MLP neurons of a small language model. Each row is named by its layer, matrix (down: output weights) and neuron, and shows model dimensions 128-255. Each number is 128 + 32 x the weight over its row's rms, rounded and kept within 0 to 255. Numbers have three digits each. A neuron's up and down rows have the sign that makes its largest values positive.
A block is one neuron, or neurons of one layer that tend to fire together. Before each block is what it responds to, as a language model described it from the Wikipedia text at the highest values.

Responds to: Final digits of years after "19" or "18" in lists, tables and prose (19|83, 18|79), newlines ending table or cast-list rows, and sometimes "also".
L8.down107:154074152123175122121163132084066114134157103114103156170102127163091100145073097116128121166164164112141154153135124093133128111152143182152183201113147182161147130117138093150158125107140149067128110159142205133120120109122090121118094158132040152153151140103109130100114165106119113108094083113146077109107123180137139170113134149175081133103168085150103028083158131090143187214115
L8.down114:202099138121095110142119147154097125097124117085120191150137132129139178143159092148128138061122126122145127085113098183072162118099106183141132122096124135186060167131118120135113104131121165166128114111133183098119131097122147164106183124124098121135081043090090099119108121133133156150122167150188081139217119142128120132072142088122152144103159137181053147230109116121122131082134
L8.down186:149160144045126170142156130118117112197102107090124075126167122107114110082109145179146187117151133064144088118125100121121135097139139118075127151116152151115129142124177124184119136129096222091088116156101156083128152144137147078104162141100173212131075140141098091154107110082122148132068151149124112182095233145164127126171142084093122091082118066103054161179111138139104170133135
L8.down215:075164103139131156170122135114116141106116077166164131097143103151192164154154147162211145106157141088129135124111161124163152104113147148126153098086138128104141154083134223102118141141159207085174130133164148147126107157137127131109135168122106135087135122145131115145147137125158084104174038099095122108128092160151137152138099124138101123130134153105143094145126162198076085126139
L8.down220:136083112117114129128138137105090090179061148125184090091186086147116061120143151083087136133180112156129145064101103105102104143161127133146087078117046066155151107063082145116093133124162087122154118166156087161108106172132135127140137129156142125097147100187158103172129116108143151125098193093125179103094055120139077168093126118121138071124166153120107149083152154097071141169113
L8.down429:167126115127141145149061088142122153188133154120104132121140146155024154153158141107116133141132117108136113053046133148153191117144154088159137132228178183116132138124164125128168134151149127125095138120132129109132189100176108131140166143180159125174116126106099127107132169053093128101088098150177140139058113149141128142098184166085135131157051112148074121146144160114113131097126
L8.down456:184125150149094089080149125149105189118091120134148082194139096176136120145129094163122089121125097135167104102120088140123181159164091107134113089092147141096112097116122165081154142102162156056061167118075133169158151068159111123086154121175117126128136041117126117092100127106127154163081118137117123131122118146107110108135120125096132090131101125149154208124122155063160048145064
L8.down472:124094163125159110154085091131192155150162148085146118146113113149068098095155140108124172158108076142188161174158107134121121112130159147117087156148114130144133181102152070153099080114112162076104066109122113158147107136145146139146064126148145145142137142106116118136077116150149063116103173111129160082191144142088135113105112124167176113172145125094182158109184152161178200123145

Responds to: Fires on light verbs or their endings before an object phrase (made his debut, took part, brought about, gave chase) and on blank spaces in Wikipedia table cells after |.
L5.down54:116106090057162088105066138122141186092149161134129093137111123136095117125196169150130126126096116139119090048135134135081086097109163164126128104039145127139132159139151094143134117120105099134056157145122091138098139057153157064131094157093118090132124082123088174119156160144105171127117153129148124143171132103136103129089129133168098161123107174117053114082130174106120133156192
L5.down117:120172101167137111098073119086167169116149129176123180112095119123127135157112180134146136122116180095098160067132227127115135112140091146064196117157123136126122114157148105121135098133107165154142171089143150119091185155119096121117140109112111112090095136118196122120134143104129118176083121098126147134075098050230142089085130171149162161144106067096114155116159090177090153128177
L5.down184:144058096131127082164114137159142155128096102153152142160146124130127119153102118140150145136134118142127099066113111171086105199124172172048089107090096170086111110184137135075138121161079164097103148167132137079157151133108066161115144144085103103104114122088185152129080130117060115116153091132136126114154090165149132145123144160163088134162115136144000083104144125171086176153148
L5.down321:163106113130135094098081085108140143135155157156125104171136182108077110121100166156129125115106035151169131060122105132076116183192152136097097114176130057096144134157182154133131096144147142031091142149157098101137082127109198128119155165141130127188058162120144110133079154171126127119101097159142190151070077134095135113074135185124110135122076144122029116164125168139132139137120
L5.down346:119135172076082086111114127144090123174090105139095152102098131141124134127062145130103123112132116103182104117127094157143077223147151142114117117157214095091076176091164114132111180071109096146121142158097108114098148142081123118153167120147127144085099125169155126118165051165151125119139096118152077151100088103143082124082078098151077144106084081143125155147091160154153107115117
L5.down348:097123112107154100111137116086160111096136115153151112179089135107120075150106118161126114113144105129135080108131147135176145080136186156163151143166120150068182069192114092152154144155102191138103052151119138138147107113127158142116131078127204157133133118079179083101103152129093110109128124199115128116108148124103196118128118160167137079113086147100056081145092130153107084105149
L5.down393:181183116141106127091101172126126188128168110110125163102093144088122080118123116148159149112168087106103135132139143123137173118156154135141115149159139128144123205126089136092143176163100081101137082162137156167067117079145153142118130199097127161147087080172144089142104103157110097137118170169150092114131161145124178144098147112109079116104160131134038137147059094144151114070088
L5.down417:127154109111123068117142136148151106126124122091145067135185105138142170077138177136146119140110150138142048130185059124095108141127135108073115095077126141145080208202124117136171156118102168172158096151100156107174129118152094070090128136108112140115103179089049104098141118141119129072170125077140137176151151134081092132161080115120134149097144150105158124111172123125140131136104

Responds to: Plural endings split off as separate word pieces on nouns, such as -s, -ers, -es, -ies, in Jews, soldiers, sketches, authorities.
L7.down470:119129178149179126129059131127083201159134117113136149075090147120130140108153138141129114150102131148175111143106151173105106153133086125158142077091095135132123163161129182187171196109153165132217124153118123135145139122127103147137115082141035110116092092108159150101131122100169171133141123111075118138146140080094100083145136150137127143112115167111087070137123106147108138146127

Responds to: The last digit chunk of multi-digit numbers, often after a comma or decimal point, mainly vote counts and statistics in tables, e.g. 1,66-4, 4,4-80, 2.-8.
L5.down49:086090126113115083118092127160161139129095144140135112136124097092144111092136122129080147152155154138069099075148170158178159144149082092113112076131116091097159082077153106160186138061117122147151123054138080191174115102127090125122154136120101147112137104106142163154190080089183125140164144143165140162126122121063078081129128091137124151134118113102149085148122160179111138100187
L5.down74:142071137107096151183073159104074194129095135124090126113123121086130124077215156131175146145156139131112077158124135133177128152143149128103108157164183107137129119162148160143136106107193152200111097093109149171084143114091108179085140168095141109148194116051150144179183084147153084158176171151130150113075087146123174150136170165060186119158194136150121149105105072057106106147087
L5.down95:133132141146087125121165125094157155113115092075109121175096115114079174106129139125096110093064173082124095091140087141174137154127130154124122107062085155104166083164139161143118140163101158103152115156135144083096121125104130132089088141165166150076106131131146121159109073115155144190128122114124106153121090144136157137072142096093155119125130131087137116160098082123090153090159
L5.down137:101127129089120135178059185145173138158150070129133126097102149156170114112159140115195143143138110117101124147122113108086163125111104129100106168105153083095078065141086124141086131150091111158096113162056170093203147171148141081145112142154162118122110092089193062151124140143127161156199126155114085104083104195082115121176152077144105100150124127084144079161069110160165120074125
L5.down168:141141105142125098106093132122176059168111133106171114118125115093161103118062089076138166169111137109150124151165098160072144128109201137136150130118143104192144120104115088145100146114128133174127050133122129170140157157174127132123135126124125161125130105126152070146095097154101134135076158143104152117118120164149118099156124160131091145153133146177104140126111186113081137205155
L5.down235:123178154080125188103180097151158079204144094103099201101109113151099074116095091125150145140128122127125167100132081101158130107093128115119073120167133105182158111081194132128155127067117127120109172094115190098160150151092137171165147178125143109107107148093103146151166176108136160119134123104192155147149114150114181115111132099088053156157137151146131146133123117160146129143054
L5.down388:148173172143129145148144166180114083101181103101113131109099100139075114133161135117114150146104082155111076067179151173192111098095142068137130107101136121177069095186093153146120202123152079075096141090151136107151107193137121184143131138085187135145113104087131196102141117095137111099156160117128141149097145219115218170123127074120132160133135042145087123131111120168172088152094
L5.down501:141141160139129127064020130130114129100122119166081151095173118099151125133123122132150107120109151086132129105154105180150094131091163179133103092128073165126093122179140123130210151102064109086163111143127173214167116114173101130113089148086102133078124116112063132165079111141123100137107150163000103137133114163142070137076124130130130100087110104118077131162158134139129100182173

Responds to: Closing pieces of multi-token numbers, especially digits after a decimal point in census percentages and table cells (29.4%, 3,758, 11,280), plus mid-word pieces of split names (Tyson, Macedonia, Zedong).
L7.down505:132098190148158142051112132121161106179088115134128123105134122121134076098130194126147156135117161118098139165171131156116079077145076121178141125079139144181141080148120168162195115116160163108193171063152156141103118076111137149089148165160102145154103102094168116184113094146131075144142157120093103106088092075134128119124087140127109149152147119131112045159164075199122142158092

Responds to: Subject words opening a new sentence or clause, mostly It after a period in encyclopedic descriptions, plus some, He, She; also second word-pieces such as the-re, W-hi-le, Chine-se, United States.
L5.down243:117150120088075137131114148174165145110119093126119165130147124071140141093148168102142090173085120107081142128175098165062147111123115121098112123042197074158084199167184122173182135087139134105152118072119159102077097102217171134137189122149092154160131105107087135064114183154098139106149202111121099134115116099146144135157081086104137129138103130167074161180161138115094122146067
L5.down316:193158155128105097116102127109150108170126121154109162121147124144138120146119101101094086098090118160079139078104145136082079168084138110168130120168106133138195089122099103093128135095077108236119199121104112126041123139079116148143176206149144108122159068129090103107135144100145092087146170074161112066122134104115132157089124128099168126099090162102154083150106097134143113166169
L5.down361:150082077133164050135081138099157160072113166104137190099153162160184153139156138102125103180138076117121122154126130109095162178102133151148092156120167140109163165101161079142154160101069214104103129094153133145130156084057135095088065133094105132124165111177174126069120118118104099148161144128163142116109130142076173111148116144150135124143099129119140172137117107131164125027125
L5.down364:131124118104126144109107138082131159170032144108104114106169138151122083140144139190165184120194087098104084093114139108165181149182167060134173117144131163121152110110161109155115114164141104131203142136160148157121087154118153086093104120161132160119136094163149163183109081091158114101090163040103109096182152139123114062112169172095104166095136130073108106203159110073157109136141
L5.down395:071136117118136103186169131176112131148185066167179096157133132165051130115156185126063088064148126171116153116131188139126135126115121176145106143175144107154113130104087133107109134159084167200128074171122110186178077117100124093103142121080112163164122079123165147082123118076139180066145136073100094163118105138103131135104197094146126140201156110164160063149130128135152140129064
L5.down402:097112136136157095137084183144141123141103129099160176137161186133086138126144133139158184171167152137055159144098139151153162118175105152138123126150117114063085121119154142132154136143099168101105170081104125119132082116132151135107141187087074171173093190110122148151107112101142139070084116191134098099128120136091109089207107168149182055085180155166061102205160155137111116093102
L5.down430:077128124158133137115089061161081123089121067121119135153101117107113145086100109125074121149109124137085129092162166167097077182141139154123176080112162100100105099099128142198147146115172210121077111113110120165129089135094137141111089139153071111153119163161102105187121121121123098099085163155067131095082148114140115138111069157114073077112125109147111122151124126112119099132117
L5.down443:083150140178125136182171166113094191111195106146106136094150122090167141130104138109119188153103153087115105153135086143113170148144154206091114141125117098106107127125156166134140088088156112182115112099104122104112076129112145173216144052158163111152131130101098102175142126129148139150118107157132160185116161125107179104092138128104109084062170120145104122168124094133120115066089

Responds to: Digits right after a decimal point or colon, e.g. the 5 in 115.5, 76 in 21.76 mph, and 27 in 18:27, often in table cells; also dollar amounts.
L8.down0:111097152101058149126127124116165150127153119121150175088094078085093137132152100115172141111110118176110145126144103147099131186103087141105124122134121100105128193151157071120173109141096128139108110150110115096104148099116073128043117115180135152139088131135098199122084111098101147160109107104137130172096064118111145134119107109121066172172106157222149177119142112191120107118076
L8.down36:158133148173137117156073110117159085121101151074158116111066150137087205137186114160113172151098121136141130118134093136098152148098196153131115099130149105145091108118108175185111158122073145089118127145117156086174113165116127133135127113112071155155169124074150135089122164100118137161077140183129119136087144126110131123129141180130179077203134131157120112202119130047089170150143
L8.down128:125118116159114112147102188088179124134071116154121142110153181108085208138148149119166097144124071144155136147129133143138115121108186086147142155125160076095108147098191183170137145121173110117189140115142092094121155153120086108159123169112086107162139171086116166116136103156109132125070160118101115115070083188105060089120151111148097163152112111089115057139124133141158151126115
L8.down209:082172129156087148150142194153157071095139136066104165074178213161068161166205124171202128163080110169128082087114131114151156036143157122189113099145074120154109086157146143146125163100123149107172115163137130086130129175124147099125134112131119077149095134122102126141189115123152169109153124143160154133091098160124076109125163153175157127183091116091134106120142130072088157172123
L8.down232:170099157211165144108090151067178142150170117104119146102104099111157059178161123105113132137141117089102192113124134119195109120173117150151123165116136115165119103095177142152102128143172115140062153060081090114150093134153148125126133120130139215067161094133124116150107097101148131146142140116196131097086134169142124099076122109148140147131141157124163087181125136072130119122102
L8.down266:122099141130124121120160113126130156100125169082159161134115139110116141098130050144033097095125067107121186140122130121059088109115089134119114124157138126144191089126114117180132103133095095139088105097200114132100179101140145091065133171138056108152116199107084148135070061173152196174187120163169121094133090077177115184125072165111138152143090086085130068133153107109138136121167
L8.down425:116147095145131093101081123151155100183083142157133118112112121142121094126145118106171059113106110139219154059143103072145122126110107143159102118099144141096061133152134150102140192129124153088070134115108117161172116143183132129124083132145050166182137134131113157109120122131159225070081096130112104157085171094136134171091102123115080106131145109163099129162095156097162118134132
L8.down504:139096120131119165134166092136142119135164174132056115107141156156098140065097158138115083122094091143076118088128184141137192151144154113130121092126153131122108195123141109066139127129077093109069180170104142096151141115164217195141110165144082130136147144130164066144143092144140178137094082094133131107123067113103205096153086161136155092104149107123128196115166108101116070129117

Responds to: Final token that completes a multiword name or a split word, usually before punctuation: Championship, Cup, Council, Agree-ment, effect-ive.
L5.down94:115101106124121086105027102148166139128135151133101109115118156086105112117131111126122099174163164158162158122127157100092148136091118187060131169115086159099151088172184099191128148155176143135129111145102080150098129061124164147083136149076117132121130136139192083132122149175093166118129133114146144116130116127139105142151137150110089148106119113072116173170243113138122117146104
L5.down123:134172099185138136133176141143129126126167144058116075148163166086123093074123113161146102116117134111196093122144172118134136106156128104147158177092108121136109100079132129152117113150087099123105107172106099158105087133156134135154089170120121128109161153139145146076088099142074129123097135110103153129156095090099061099139129083102140147134138108093120168137083131180096187094139
L5.down139:131174133107106108092161123113117176127158112186142153121079155171138197113148136197127151127175120151123142134140119149124118111105111196122117124152139157083145116195140139166130160173088140164150128088109111174146153047067140067086122092114136066083103136098136117147104109138217092103088181132118073160162131174094120083083128173125120182113082143136089114095102102154143116136083
L5.down263:135127146138087117060149134140091156119148169097114153148125098123124133143127108054133066120156114132138109116150083083144110071123134204102156157186172158134137114121118156124142102099157135106192166111130105079145094109097189076152160117182143104142111149140153196193115105165110128195143178155041146145125133108156135075109138161119126112103156108094106135080097131111109079057144
L5.down303:161126133174137066105099148163116115108118162090126151126127122098115117153106063140090108161091093153178138200017095090104085140090172157126182134099126133112179073166110088117122150150117157120130161111145031151086089115136152106085130114163131070164136123129143140135173075122162125136055087171097114110085117119086120132131116109124102165123150095089134098122139097132153160087144
L5.down372:156069146130069083132081161087140125122101117111108175118076114129112047139086101094086172202130095130214132170107155132168153182054198119110149148094107114131086113146139154163125161088204136136178139103111111103108161103171106131140161104140110188073136077139161147134148117153113124133195135177124167131127093095135109113168163141110108117115130115142082130216130085138124123068171
L5.down436:127146081071177078088078164132112135101174078110175125149165135138139146133140145181114088164153100155149152124161124081152081157077155190111182174143086115124106078097171120147195162104115206126149111126159128151076117135144113108160154093175082107110184110085119097100084112133061121146162201189171135094176092123173111126090140149173141146112206068099196133116086129084098180145156
L5.down438:160104174133144127092115155102136065173140131143097063178086075153099172194124095127145091137109075136123160183150125180168099165111136091140142132138154144111152087152164177079107122098119121070082171135061154092082164161111125136054117124111123082105117148102123170099168115202108104100146119038111113108091149131129099164138088097141102163107103150085103163157133118178039102087132

Responds to: Closing quotation marks and parentheses that end a quoted title or name, often in tables and track listings, e.g. "Lucky Star", "Whistle Poodu".
L7.down349:167132101119090097148106065145254149149114174191135126077098225230161139063146114156149126131143100152098140103139076116122094149123118118133120144170118135089124132104106140134109115127089112153177101116165090073167106108056152154083138141087121178104166116117108082125092099102101136193158135121125133114144103161164123142121141114152125120121141106099133120133147108121085091137119

Responds to: Word-final suffix pieces, mostly plural -s, -ies, -ers, that close a noun, as in basins, varieties, versions, usually before punctuation or of/in.
L8.down101:136096194046150132137112109141119088084167194132177162145065102117085151141103122120161074148067110173125170162098114124129106153130123196116161145192092130105104081178136088175125130095148110154122121058124074135108133103125116103100031107130141188118156089159107144161143109150188102178114144146097144159190115103162151125132138147133175074163121117090180148115098112162152101100159
L8.down119:053166122147101016087131111145127205115164104151135106154063149154119099121116114078116123098187123123108144168077118091125148143185123151117106130097083142165156089203144150110175176148158121114121133173147084169155115113109154088121107163085136063170083107126148172156146116088168113113185138119150117128105120137167128129137108143070159210195098097059094133175055154111062092132130
L8.down182:125152173151129133155143138069159138111191135071129181105101113187112114106120105174128130091130163095106160153105196133108155148100085199181118144104134148108106082141132106051119191141152128158126124105143165143137123127158109138188104101144105185166143122132197125151166177140161140095135125109088160097107164058130096091115116183152118144054139187092143146088125164136091104134121
L8.down206:082109178164134162084119063173203114085171157113137127133135125140119132106113156088160105103163106121081178125159157137108103120109136064082116136182162107087109119138100116131163127165134137157129082169155132114159123158094102130116192125139145144128107148131122101128147085133093092164168165063102123131117155144157143119087129153189134088140121142148122112068134163073091081143094
L8.down249:167097117138129132149159152156103061102164109125123100089150191078118096119184129101185153145149122153095138152077120166152149140116120133117135107153127122097172136081113147087127177182098162080151106156155090125180176197152095101089166168114099123115140141098100129090137104135134135101147118148135084095113126143154080072091145197095157134154162118154136148197141129118126100110135
L8.down387:177159110107100140152137184124132107090113149164115138105065080090175068158141106153110172131073183117134111133122107093143144186125168058142148102094156098113102107156139122098064092073113123098109089142170129098116109152150128179172149117143218124113113137131145200152089152079154178113167164178096172161081120152138144170151124124183128081125144178149183160111130101083141173106113
L8.down417:134185118175161150129090139156132144109172105094183209150130130089062113096108081121101171135129118136182121118117066143129135123111185125138121079137128149107096208148139123178149187088123149116144193105162067199132116154139141057093104137136136126107130115173175108064163110112149109068145153129101077110144142070093136099089129132104177119145127118084109139127105110138104172197101
L8.down469:046160140128144120099120092191141146175165095114112131072144167132057123116141114163092133171168182091123156193101117138099013144130146135075133126154155119096097131180108121147129151171160115103121154142165136156188125078174160102130147133123123106164157112107110141098124112154076140059134120133084205115144120102196120107121094127115135117108133162164096105112093193118124131101110

Responds to: Word-final plural endings like s, ies, ers closing multi-token nouns, strongest in section headings like Demographics, Results; also percent signs in tables.
L5.down7:095156110177135092114168147111112118158117099181161142198184105119101100116151123139160139142122114103153071111183077118131147175155103136102202103115125148108165117153160130093165087075102136182124112129081186098124186161126061242116140159101094130169098145136141186163160078152184085164096115129061170170114174105198155121154157151103171125048102198115164147196108114144138118172130
L5.down157:149122135143178086071140183082172110148149103181155126071111148093122172145153099158174134184098082133141139131201153127137103140111164134162110130144119124101173106154109158144059239154144138138101095095144130109131143109158145144111124109141137143056090123146142139100182143105094114137141109096100106104086134158165146119072089107149146135183121145115165164141110082175154124106153
L5.down253:141147140129169119141119133090119140149159073076183093156095129063126099132117192152142143198129121077126149116120060086086095114166158103157113099073185137116117171117078113175061099183099102139123113160160140099142219147075123115166071079132183062176131116147189176098137119123152126121117165095144159098147111179140123112124113136187120133124098148145166139101159102125133097120108
L5.down257:115179142128146106168099131097088165141104139079128145119107156091075177056114118090138110192125090134149108085120167100126170115124098123120116186101152086167100076154083127120091130128186125167090128161137172121130123085099101118099101091163126088130106122127145081105167108120213137135071113127156138127087174186138122114072200077158101094139138094150140097179133098125161133149057
L5.down373:149082125102113054127161135134127130146087073141145162156124097119156085141109051154120180131129113169090102111148065115113186142131135125175180151133155102119050177160071106178131138124168178176150161164170069135146078135103095126082120081140159088200095089163105145159161126111155099165106070122142106098172137130123146051077114126092176174172042144137142120150170128156141092151106
L5.down386:071118122137172111099075139135154144153073116172149118191146129123143179064191168141156137184114174154153077177135071102118105101183163162106102117141133074154189110193190109192150155118089146132079124155163124163087108128141104143103174112123105115147076108125183154133140092121075104138081181170098137143102123088133126154147206109123138138117111119147139102161110075164170121154111
L5.down476:142166106137135122104106095132152155181117100132126140166102116168097145157157150066155169107168209107137123136143098124111102109128158094147136164090084085195125115139115172144200156108143089149197126157106142157125128073132114136127106141120094086129155173105106121132074220142097098153071136100110128130129065177129113197156142118104100130109201150137154152133114090125144154124135
L5.down478:161160093079087107093132122113105160143073127133169167119163149069147112100146076148142160121121164125138091175161124117139092120190086141098151167153123197148099179135143151123137196133157172154070104126173142183157129100165083135137101106182142115161067090141138102152109093204084114082147157125094199117127058107126139129102127123101090139154133137070152174157195094128172113126126